config.yaml
n_kv_head: 6
norm: "layernorm"
qk_norm: false
bias: "all"
parallel_block: false
optimizer: "muon_variant"
lr_mult_o: 0.708
beta1: 0.95
MLP neurons of a small language model. Each row is named by its layer, matrix (down: output weights) and neuron, and shows model dimensions 128-255. Each number is 128 + 24 x the weight over its row's rms, rounded and kept within 0 to 255.
A block is one neuron, or neurons of one layer that tend to fire together. After each block is what it responds to, as a language model described it from the Wikipedia text at the highest values.

L6.down83 [146  96 130 134 129 168 155 178 147 124 125 130 137 146 126 163 143 193 104 119 119 144 168 127 138 156 127 147 144 139 178 108 130 103 139 124 104 124 125 120 129  94 102 134 178 148  85 135 143 152 149  98  56  58 159 128 126 187 130 110 141 137 142 161 109 140 174 115 147 145 167 127 143  88 143 115 136  97 190 114 132 137 129 177 144  62 130 140 132 158 164 153 120 143 105 131 166 124 119 123 159 120 157 146 133  83 122 107 100 122 149 129 153 110 115 119 165 176  86  84 124 149 168  84 152  97 112 129]
L6.down980 [149 145  97 119 110 128 136 124 168 124 102 107 199  89 156 127 144 129 152 132 137 117 151 100  96 114 168 148 128  66 145 111 130 105  85 160 115 163 137 114 123 112 133 116 100 119 146 102 108 119 168 141 135 146  99 124 111 155 139  88 128 191 128  92 145 166 101 101 170 126 127 111 137 133 136 109 153 140 104 133 111  55 135 137 132  77 136 135 143 145 127  81  82 164 152 136  85 148 104 163  99 110  99 122 114 114 142 111 119  86 117 148 171 150 145 127 141  95 125 111 183 119 100 115 121 115  84 146]
L6.down1048 [143 153 115  97 122 162 146 166 114 123 109 118 123 137 105 125 101  78 166 178 145 134  95 131 105 110 105  96  88 130 142 102 103  80 167 142 100 147 133 129 111 121 151 168 103 153 118 114 112 102 140 166 119 131 157 159  95 158 120 122 116 144 134  98 104  89  73 135 147 138 128 114 145  99 147 162 131 142 139 151  95  97 101 106 112 147 139 138 146  91 107 101 133 146 116 145 135 148 145 124 137 184 176  98 110 173 150 102 102 156  89 131 163 198 130 198 180 118 133 148 141  99 110 109 107 161 139 130]
L6.down1545 [139 172 124 113 138 117 114 157 147 157 151 124 127 189 151 135 119 128 154 153 107 124 134 129 111 118  69 147 163 118 139 126  90 136 135 173 140 176 186 146 157  97 126 128 113 131 203 133 149 136 152 146 132 162 108 100 113 134  86 100 143 142  94 156 150 137 139 113 128 139 127 133 108 106 140 145 171 133  92 111 110 117 149 144 149 158 131 146 146 134 135 121 118 159 124  97 108 105  85 142 112 149 150 130 123 140 161 122 159  98 102 122  66 122 124 138 119 113 103 108 134  94 149 154 100 134 114 153]
Responds to: Coordinate minutes/seconds digits

L4.down116 [154 103  99  80 135 141 132 116 172 162 170 139 151  94 117 137 145 127 119 161 149 107 114 112  73 128 182  95 114 164 143 119 115 115 118 126 105 137 136 137 145 147 137 140 115 150 158  96 131 129 100 152 139 127 131 113 122 101 112 132 145 115 132 146 133  88 110 163 173 123 118 136 124 176 121 109 112 105 132 171 103 108 159 182 113 126 160 147  83  99 127 127 132 156 129 113 106 138  94 124 104 158 135  83 133 135 138 111 138  92 173 139 125 114 171  97 153 134  84 110 131 134 132 149 113 158  94 130]
L4.down178 [119 118 104  95  78 140 146 138 156 129 124 127  70 119 103 148 142 154 131 144 133 142 128 124 154 156 147 143 133 100 149  96  75 130 140 127 162 117 148 147  69 137 139  86 134 116 129 136 152  68 107 137 131 127 135 133 153 132 131 109 124 162  97 131 118 141  94 130 118 133 162 151 139 113 113 150 151  72  74 151  71 108 130 109 137 124 138 154 133 110 121 172  89 129 146 150 124 131 134 128 139 155 136 156 129 109 139 145 143 166 129 143  91 126 100  97 109  95 112 144 193 149 129 130 112 144 144 107]
L4.down334 [127 102 146 114  96 155 164  84 130 138 144 156 126 123 124 128 111 148 124 160 100 135 111 143 121 152 144 136 108 145 126 101 108 155 134 144 162 114 145 114  92 102 137 108 140  68 116 128 166 137  88 109  90 128 110 105 112 130 155  67 114 117 121 105 109 117 123 126 133 144 121 125  93 157 111 122 150 130 135 164 145  85 101 122  96 117 184 186 151 109 127 107 128 180 132 140 138 123 128  94 121 110 130 143 155 173 110  73 142 137 102 111  72 140 157 110 125 107  71 149 135 115 128  60 116 122 163 143]
L4.down561 [101  88 107 134 118 123 157 115 123 156 105 138 161 129 158 131 137  85 148 123 114 140 132 108 133 183 144 137 135 112 111 130 128 155 149 146  98 178 140 131 154  94 115 136 103 162 119 121 128  96 152 137 140 118  92 103 134 140 121 156 132 133 188 110 108 144 125 164 102 128 141 112 143 150 103 147 136 120 155 176 118 143 125 123 106 126  93 161 140 155  91 130 103 142 124 128 119 154 149 162 143 119 110 107 142 134 117 122  73 116 138 139  95 136 136 133 102 131 123 193 131 149 150 118 133 121 159 112]
L4.down647 [129 195 147 131  99 107  95 136 122 137 117 157 147 138 138 151  96 152  96 126 177 137  95  88 131 139 131 155 104 107 151 123 154 146 136 126 111 165 134 166 136 147 130 139 127 152  99 148 102 111 111 115 147  72 101 118 160 132 186  79 161 134 122 126 150 148 146 138 148 131 100 113 134 122 145 129 126 124 147 170 100 128 114 104 159 157 123 116  91  94 111 133 138 150  76  71 146  63 128 148 124 118 146 114 111 150  52 145  92 179 133 160 108 166 136 135  94 100 160 154 101 125 136 164 150 102 140  85]
L4.down894 [108 128 160 115 132 145 118  86 108 114 166 129 141 102 138 176  90 144 110 153 134 125 114 114 104 120 103 135 130 143 174 119 105 109 161 172 142 102 110 141 130  63 152 119 139 145 125 139 127 102 156 136 126 133 130 116 107 134 121 176 146 138 127 144 149  99 119 141 126 113 100 104 114 111 145 110 165 116 124 105 163 117 115 115 133 133 142 145 111 124 154 118  80 162  74 121 143 126 150 126 121 134 190 141 133 150 134 148 109 107 116 105  97 118 141 119 127 120 126 103 168 120 158 115  87 129 102  88]
L4.down973 [116 107 119 112 135 141 149 121 169 118 116 135 137 146 148 152  88 119  79 126 183 156 160 164 111 128 139 102 145 141 121  80 134 125 173 145 142 115 133 148 100 172 157 107 100 133 171 117 121 155  96  80 119 103  93 130 127 112 139 116 166 105 131 128 117 105 131 127 110 140 145 118 126 120 115 146 123 133 145 133 100 118 174 123 149 151 122 148 141 122 126 140 100  88 124 141 124 113 133 124 170 124 109  81 157 111 103 146 117 137 137 115 156 145 119 101 174  95 116 134 104  72 134 135 186  90 114 161]
L4.down1077 [104 124 150 133 129 124 136 131  93 116 150 107  75 147 110  78 157 175 129 145 130  86 133 110 159  96 107 115 102 104 127 168  66 111 116 115  68 118 136 137 161 159 139 101 105  98 171 127 127 107 113 133 146 151 115 123  92 110 117 141 113 142 125 106 148 178 115 160 139 152 148 179 128 165  99 149 145 133  93 147 119 153 123 146 112 122 125 109 130  83 136 107 150 115 137 131 112 113 130 148 140 133 150 118  78 141 138 172 120 187 121 139 115 108 117 123 152 132  98 132 156 137 138 122 157 100 141 111]
L4.down1156 [100 129 171 102 116 146 113 110 109 126 121 119  78  91 111 110 155 150 120 148 118 127  90 122 134 121 129 103 111 116 101 181 122 123 123 119 138 125 106 135 146  99 102 118 112 144 144 151 145 169 109 116 121 152  96 123 109 141 139 137 102  96 133 186 151 156 113 148 131 109 136 150  65 116 101 131  90 154  93 168 144 135  98 106 117 157 112 151 114 124 145 133 154 129  99 138 141 128 143 140 140 129 128 145 117 159 157 139 138 175 121 140 134 114 115 105 171 120 136 153 126 172 131 128 149  87 135 134]
L4.down1234 [170 128 151 158 130 116 122 135 118 151 101 158 158 147 114 110 110 124 182  88 104 192  85 131  94 131 165 105 141 120 120 115  89 134 106 121 119 102 163 179 117 103 174 151 153 135 154 115 206 159 133  99 135 149 145 119 111 114 140 139  93 147  96 168 137 114 156 137 167 132 116 154 142 125 135 142 142 118 138 110 124 102 139 122  65 134 133 108 129 103  92  98 127 116 142 143 152 119 147 122 148 130 191 178 127 177 136 123 140  98 114  85 100 135 188 123 124 160 129 136 127 141 137 134 131 111 140 109]
L4.down1276 [116  91 141 117 154 140 148 154 140 140 158 133 109 136 119 108 100 136 133 179 122 148 110 101 122 100 179  96 134 123 116 157  77 192 134 109  92 128 103  97 136 133  93  67 139 130 154 110 144 149 105 114 114 136 120 134 138 111 147 100 121 157 151 136 121 123 129 147  91  99  92 131  64 129 117 133 132 130 122 161 100 110 142 121 113 163 126 159 148 121 128 121 111 140 132 126 140 130 123 159 157 156 124 126 115 136 106 137 168 183 164 108 122 108 148 158 173 117 113  99 134 105  93 172  80 106 155 116]
L4.down1455 [125 131 104 143 173 123 139  99  76 108 114 103 119 129 168  70 124 131 129 130 105 136 151 144 124 142 122 177 166 147 143 137 164 126 101 129 115 121  85 113 133 110  85  99 118 133  91  90 144 116 145 126 160 163 125  96 106 140  97  97 135 133  84 146 179 113 113  96  89 154 143 127 140  97 127 118 117 173 121 128 139 138 143 135 118 118 100 119  54 128 140 123  85 164 144 134 128 107  78 146 151 126 124 108 125 110 134  87 112 106 124  97 121 114 135 117 153 149 115 201 130 107 154 136 108 132 148 131]
L4.down1597 [146 166 145 108 117 128 101 119 103 146 112  97  69 119 141  72  96 119  92 109  82 104 134 131 164 105 135 152 122 140 144 122 101 124 144 135 116 122  72 140 126 139 161 140 136 126 128 153 113 133 122 162 122 168 111 147 129 115 128 129 139 101 136 124 150  91 167 160 168 109 111 114 114 137 123 161 152 117 133 128 163 117 109 154  81 103 164 111 118  86 196 130 120 152 110 146 155 129 103 106 143 158 113 135 124 129 127 110  81 125 141 138 127 134 137 135 118 167 141 153 125 114 120 134 126 150  99 126]
L4.down1598 [ 99 117 114 109 100 148 125  96 143 139 105 120 134 125 133 109 155  95 127 171 119 140 111 138 127 133 132 187 107 172 137 153 104  99 117 126 154 152 109 141  92 117 102 165 134 130 128 108 162 113 157 117 111  93  83 110 108 146 102 123 158 143  96 141 114 132 139 169 127 108 102 129 164 169 131 134 137 104 112 112 125 108 145  89 158 117 139 150 119 123 128 134 128 145 124 112  64 128 147 163 130 128 165  81 116 123 112 145 140  78 119 155 101 116 105 137 127 140  97 127 144 111 120 123  96  91  94 189]
L4.down1859 [109 156 117 123 131 122 135 160 153 118 142 127 142 126 103 115 144  90  99 127 119 111 119  92  97 138 101 122  98 131 122  81 108  94 132 117 153 126 138 131 111 169 156 155 119 152 135 129 135 123  99  91 125 129 103 141 126 148 156 163 162  85  86  79 117 150 119 130 131 182 153 126 140 168 126 147 146 134 125 146 171 119 166 167 132 114 170 163 190 166 111 125 104  98 151 118  91 135 173 108 115 119 156 116  98 169 170 125 139 156 120  88 110 138 115  99 147 136 110 109 107 131 150  93 150 145 121 139]
L4.down1892 [145 135 111 159  93 191  87 129 142 165 123  83 114 136 151 110 134 118 142 163 140 134 144 158 122 114 135 116  96 146 146 119 114  98 137 128 126 110 100 112 136 138 124 204 138 117 130 150 139  87 116 115 130 155  96 132 171 137 148 118  69 117 131 100 157 130  93 174  96 156 180  98 114 154 164 135 144 150 136 141 113 104 134 117 102 129 128 124 159 143 147 131 146 161  92 118 135 156 129 122 164  86 130 160 106  98 114  89 131 152 155 163 109 104 131 135 115 101  94 144 120 125 163 166 100 166 138 123]
Responds to: Second part of names

L4.down73 [129  98 156 141 134 158  97 163 100 159 159 131 127 114 142 157 141 158 109 125 163 127 147 136 155 105 132 115 142 151 155 162 130 122 141 137 115 130 154 131  90 176 201 126 115 123 142  93 161  97 173 154 142 107 112 152 127 111 159 107 110 130 122 129 112 108 150 138 152 135 156 136 149  95 105 130 104 146 109 117 149 113 192 129 118 112 166 137 149 147 111 135  97 141 124 131 101 119 163 181 131 116  97 149  77 170  97 103  80 154 141 159 158 140  94 161 101 115 104 173  94 148 143 129 126 155 135 124]
L4.down180 [163 149 153 136 149 130  97 110 150 169 135 143 136 152 131 114 123 126  65 156  93 103 117 146 117 125 130 134 131 145 108 133 101 105  95 126  95 133 129 118 145 133 157 113 127 125 170 114 104 155 110 141 156  76 144 125 138 117 102 105 125 135 126 131 136 127 139  96 158 107 132 131 120 132 125 134 126 126 166 161 107 120 134 197 120 123 124 121 130 153 114 112 139 106 116 130 140 113 143 149 115 112 126 129 118  99 101 147 174 127  97  95 127 120 121 137 113 127 120 139 139 116 120 175 178 142 126 139]
L4.down373 [113 110 156 135 111 143 132 119 136 116 106 130 109  90 150 130 129 109 156  84 127 126 101 139 111 103 143  99 133 135 120  67 144 148 141  98 151 138 172 159 129 143 129 201 130 109 140 102 103 145 163 101 154 112 138 141 137 102 124 105  49 114 139 159  99 113 132 128 172 135 120 126  94 140 167 139 125 154 136  85 126  97  88 142  84  90  85 157  82 102 173 173 124 133 159  80 109 112 159  71 107 122 134 152 112 157 122  89 143 176 124 163 105 147  89 149 134  93 111 118 141 131 144 108 119 146 140 130]
L4.down439 [154  92 130 107 129 137 152 152 146 133 104 124 102 120 145 117 109 121 171 140 132 123 111 122 120 162 143 148 133 143 148 153 119 176  78 158 113 107  96 152 169 159 131 156 141 123 151 130 157 110 102 149 125 158 132 114 128 127  81 156 146 138 109 195 130 130 157 137 123  99 115 144 153 131 154 149  98 123 172 127 162 148  75 102 108 131 136 136 163 135 134 131 142  99 123  70 143 165 131 140 156 148 109  99 130  96 136 146 135 116 148 147 123 114 106 142 148 145 120 152 118 128 115 119 135  93  94 167]
L4.down592 [166 136 136 132 110 135 121 136 166 122 116  98 145 174 136 103 135 178 126 137 114 104 125 170 129 144 111  97  67 136 127  96 147 132 143 149 168 124 128 106 135  98 153  93 114 142 109 114 107 135  99 109 126 159 133 127  67 110 106 131 128 116 116 149 135 114 145 119 118 158 126 104 147 131 123 130 151 135 123 127 125 114 150 183  96  81 161 141 152 103  72 154 121 123  76 120 133 127 125 151 134  94 138 103  98 115 156 165 145 138 130 154  91  92 140 125 162 136 126 124 139  94  96 131 132 122  96 132]
L4.down648 [126 132 133 118 150 161 112 130 120 105 150 171 134 124 129 146 133 157  91 161  65 137 151  83 107 117 134 123 119 142 119 133 108 134 143 124 146 115 137 142  89 131 109  70 131 128 109 150  92 107 105 122  85 109 120  89 110 117  66 110 185 141 157 132 127 119 101  94 128  92 169 120 107 149 101 114 154 118 134 149  98 106 126 158 135 185 132 161 145 121 124 135 139 110  56 111 119 100  94 138 120 147 114 134  93 158 111 119 121 112 170 113 144 124 123 135 157 127  72 149 115 133 139 108 151 132 100  69]
L4.down736 [ 99 122 141 122 136 135 120 119 142 179 152 125 141 138 151 133 100 157 123 116 150 214 100  98 129 131  90  98 126 112 118 133 120 130 102  89 123 103 140 119 159 132 128 122 167 142 108  75  99 116 146 113 127 147 133 114 142 120 114 144 113 149 200 141 138 128 131 127 113 104  89 128 124 134 142 120 182 162 122 120 161 167 157  79 154 176  87 119 113 119 138 135 144 136 141  94 143 118 152 103 165 109 144 111 111 130 133 164 109 155 118  92 170 104 120 117 113 122 127 129 107 162  79 122 131 133 107 106]
L4.down784 [136 150 110 124 138 104 127 148 192 147 118 180 137  90 112 126 103 108 124 144 163 129  87 111 136 160 102 163 118 121 139  95 149 124 114 131 138 123 160 140 152  91 139 109 140 129 180 130 160 146 129 130 169  85 123 110 158  91 124 115 116 147 120 108 128 162 165 119 149 145 129  96 102 155 118  95 132 148  98  95 168 150 128 160 103 139 118 125 114 144 144  58 133 108 116 139 127 157 153 109 102 120  89 122  87 132 101 133 157 136 125 111 141  96 105 120 119 147 136 159 150 142  82 121 123 117 142 135]
L4.down915 [133 126 125 139 140 128 105 122 118  86 129 103 147 118 160 148 134 142 116 123 137 141 148 124 135  99 121 154 133 116  82 137 149 125 142 147 128 136 114 139 129 144 113 141 142 143  43  89 110 136 188  91 120  60  62 130  94 124  85 128 147 153 129 137 118 140 135 131 106 115 170 145 144  70 128 155 112 104 164  95  99  90 147  98 114 133 103 125 171 101 141 152 103 111 174 141 116  72 163 130 123 149 144  93 133 155 122 153 150 166 149 110 151  97 124 126 136 161 135 101 156 101 145 102 128 134 135  95]
L4.down969 [134 150 124  90 136 139 128 107 141 134  75 139 138 162 158 143 106 120 138  79  99 150 128 119  98 126 107 142 146 109 105 152 113 181 120 129 148 155 117 159 197 185 130 162 192 140 137 151 118  87 102  99  95 124 121 115 132 126 139 120 125 116  79 165 162  94  80 143 136 143 119 139 130 129  98 112 133  87 182 141  93 117 148 159 106 103 137 162 130  95 118  69 166 128 131 101 116 147 164 158 131 120 145 124 135 114 164 139  92  97 157 144 133 168 130 137 110 102 166 113 124 147 185 127 190 133 174 108]
L4.down1129 [124 104  95 127 124  94 164 153  93 123  95 166 148  70 107 106 167 114  73 108 148 101 136 119 123  98 181 112 115 132 121 143 104 149 104 123 120 123 112 142 100 131 128 147 117 160 133 147 155  64 125 148 126 132 125 123 107 118 129 109 100 105 138 118 140 123 160 150 163 168 127 109 125 132 147 116 119 122 155 130  83  96  99 122 120 112 127 163 155 133  95 155 161 126 132 111 111 144 124 130 109 147 114 167 149 152 131 119 141 152 145  92 105 139 113 176  88 139 154 157 141 151 104 100 119 109  77 111]
L4.down1167 [122 120 119 130  82 143 144  72  83 170 131 144 106 132 145 127 163 148 145 161 123 141  99 141 148  77 129 144 101  86 158 139 174  99 133 171  93 136 109 116 140 107 140 120 143  95 111 113 166 131 170  99 124 122 106 109 139  95 140 131  90 139 152 123 131  97  69 165 121 133 102 109 117 123 102 137 112 133 112  87 127 144  76 131  86 153 147 153 109 124 118 173 134 143 164 111 127 136  96 133 125 137 128 112 100 132 127 122 152 140 159  95 117 159  88 130 114 135  92  95 168 148 108  99 127 141 132 107]
L4.down1240 [116 181 100  57 136 128  92 152 133 126 148 136 119 134 132 145 148 133 155 154 176 113 143 117 135 125 142 146 166 125 136 119 120 135 116 167 109 159  70  87 126 101 129 134 105 132 118 167 100 140 139 158 126 141  98  95 114 191 142 144 106  88 112 124 133  92 119 101 129 168 160 174 113 111 138  86 169 123 119  80 107 126 118 109 116 127 113 122 119 154 109 126 139 143 150 113 107 106 133 130  96 107 131 159 147 121 151 102 106 165  97 158 162 122 161 131 169 131  89 174 135 126 137 145 136 107 121 113]
L4.down1637 [149  77 103 138 146 134  78 128 148 126  85  81 155  69 134  88 109 104  83 131 102 107 106 144 103 131  73  83 166 129 104 109 112 127 120 181 159 123 140 134 125 157 126 122 142 139 159 120 175 168 151 121 121 159 126 119 153 120 101 130 134 117  97 152 138  84 108 120 115 126 136 129  98 177 101 117 145 123 144 125 122 143 142 117 111 153 125 142 132  91 149 150 124 128  98 128  96  94 115 129  91 132 138 112 131 153 148 163 150 127 116  72 117 128  77 169 124 139 118  81 119 136 138 135 144  63 128 106]
L4.down1842 [140 109 145 106  86 125 124 115 144 153 109 151 114 123 162 144 134 119 112 133 133 116 132 108 148 119 137  90 106 138 128 144 140 131  88  93 104 117 103 139 122 141  87 158 129 124  97 145 141 120 135 143  89 104 109 123  73 149 123 134 118 132 159 150 149  86 169 104 102 197 190  93 124 154  96 101 139 137  96 161 116 142  85 141 156 158 150 135 122 147 130  95 123 133 103 140 128 137 122 122 162 134 161 123  93 117 147 129 144 159 118 101 167 129  92 121 147  91 131 122 158 132 160 124 164 180 129 108]
L4.down1876 [123 120 122 144 160 118 114  96  97 152 126 102  96  96 130 109 135 155 122  97 124 108 117 159 115 126 162 140 161 106 116 153  82 112 114 126 118  87  99 121 107 191 112 112 146 138 125 101 129 110 125 180 136 153 163 140 130 123 133  97 116 103  99 124  71 128 142 154 139 104 116  96 110 136 119 146 137 119 163 111 140  88  98 111 123 114 177 105 131 166 134 148 120 133 137 112 117 128 118 100 161 105  93 129 127 139 165 140 146 122 148 127 134 125 156 152 156 114 129 145 156  94  82 116 136 108  93 109]
Responds to: Coordinate seconds digits

L2.down820 [165 130 127 123 140 134 135  87  95 145 164 156  98 121 119 131  98 101 105 153 120 115 129 123 146 143 123 162 126  70 138 117 127 187 125 114 123 137 111  77 119 157 144 103 147 109  87 144 100 146 112 133 134 129 118 112 125 141 147 113 136 117 102 157 140 137 177 156 167 108 114 125  92 147 147  97 123 123 124 100 139 142 167 111 117  82 144 150 164 156 100 133 145 166 123 121 131 146  89 129 142 125 104 102 126  97 107 136 149 114  93 127 138 127 115  86 128 127 134 127 145  52 188  96 145  87 164 120]
Responds to: Later words of proper names

L6.down147 [166 160 149  98 111 114 131 135 154 135 126  96 115 141 111 150 108 142 108 132 127 158 131 125 111 147 124 166 140 160 125 129 118 136 155 137 115 171 147  94 117 173 168 104 152 137 124 192 146 185 105 179 144 104  78 132 168 150 175 112 141 106 121 174 146  95 117 159 145 111  87 151 119 138  93 152 101  95 108 133 100 119 139 132  95 110 164 153 157 108 121 121 150 128 146 168 178  80 114 106 103 154 122 103  86 103 123 143 142 150 144 138 132 130 105 123 155 125  98 128 152 113 119  88 129 118 138  78]
L6.down840 [118 158 162 106 103 143 133 103 127 107 159 161 136 132 140 122 123 200 157 140  98 106 117 148 123 122 144 127 109 161  98 150 108 143 133 119 136 102 104 149 139 106 119 141 149 133 134 125 147 125 119 144 116  92 100 104 159 120 102 146  92 117 125 140  66 126 107  98 141 135 127  88  49 110 153  87  91 146  94 101 145 131 137 164  74 102 121 112 116 139 135 151 125 112 190 141 138 128 152 114 111  93 131 129 130 123 124 124 116 104  64 118 143 144 101 130 127 123 154 141 134 136  78 106 135 101 170 122]
L6.down982 [136  92 158 125  74 138 105  96 112  96 123 132 146 115 131 144  97  98 125 160 115 108 107 143 165 156 142 139 131 118 100 125 130 126 139 132 114 143 122 135 129 160 125  79 116 121 110 156 135 132 112 155 118 135 124 123 130 124 154 169 166 113 139  75 104 108 113 158 126  87 120 130  85 162 115 103 128 140 131 134 109  98 125 128 146 108 151 133 120 147 180 110 105 107 169 147 166 111 163  93 104  96 153 180 151 111 121  74  96 113 104 161 130  91 121 113 127 128 117 128 147 133  67 185 132 151 113 100]
L6.down1726 [120 147 112 128 121 122 114 107 116 115 168 131 144 129 112 136 102  93 100 154  92 137 115 125 135 128  98 142  94  97 133 141 133  96 135 129 115 137 120 137 133 129 106 127 111 122 104 151 112 124  83 136 163 115 163 126 115 120 122 155 119 143  93 130 100 103 144 150 150 126 121 115  99 126 124 145  83 113  97 117 120 183 136 134 131 128 157 114 111 104 199 108  55 130 154 113  99 111 165 181 132 135 151 115 163 103 125  93 133 144  87 146 100 155 156  74 146  84 102 110 130 141  95 119 121 141 153 125]
Responds to: Inside multiword proper names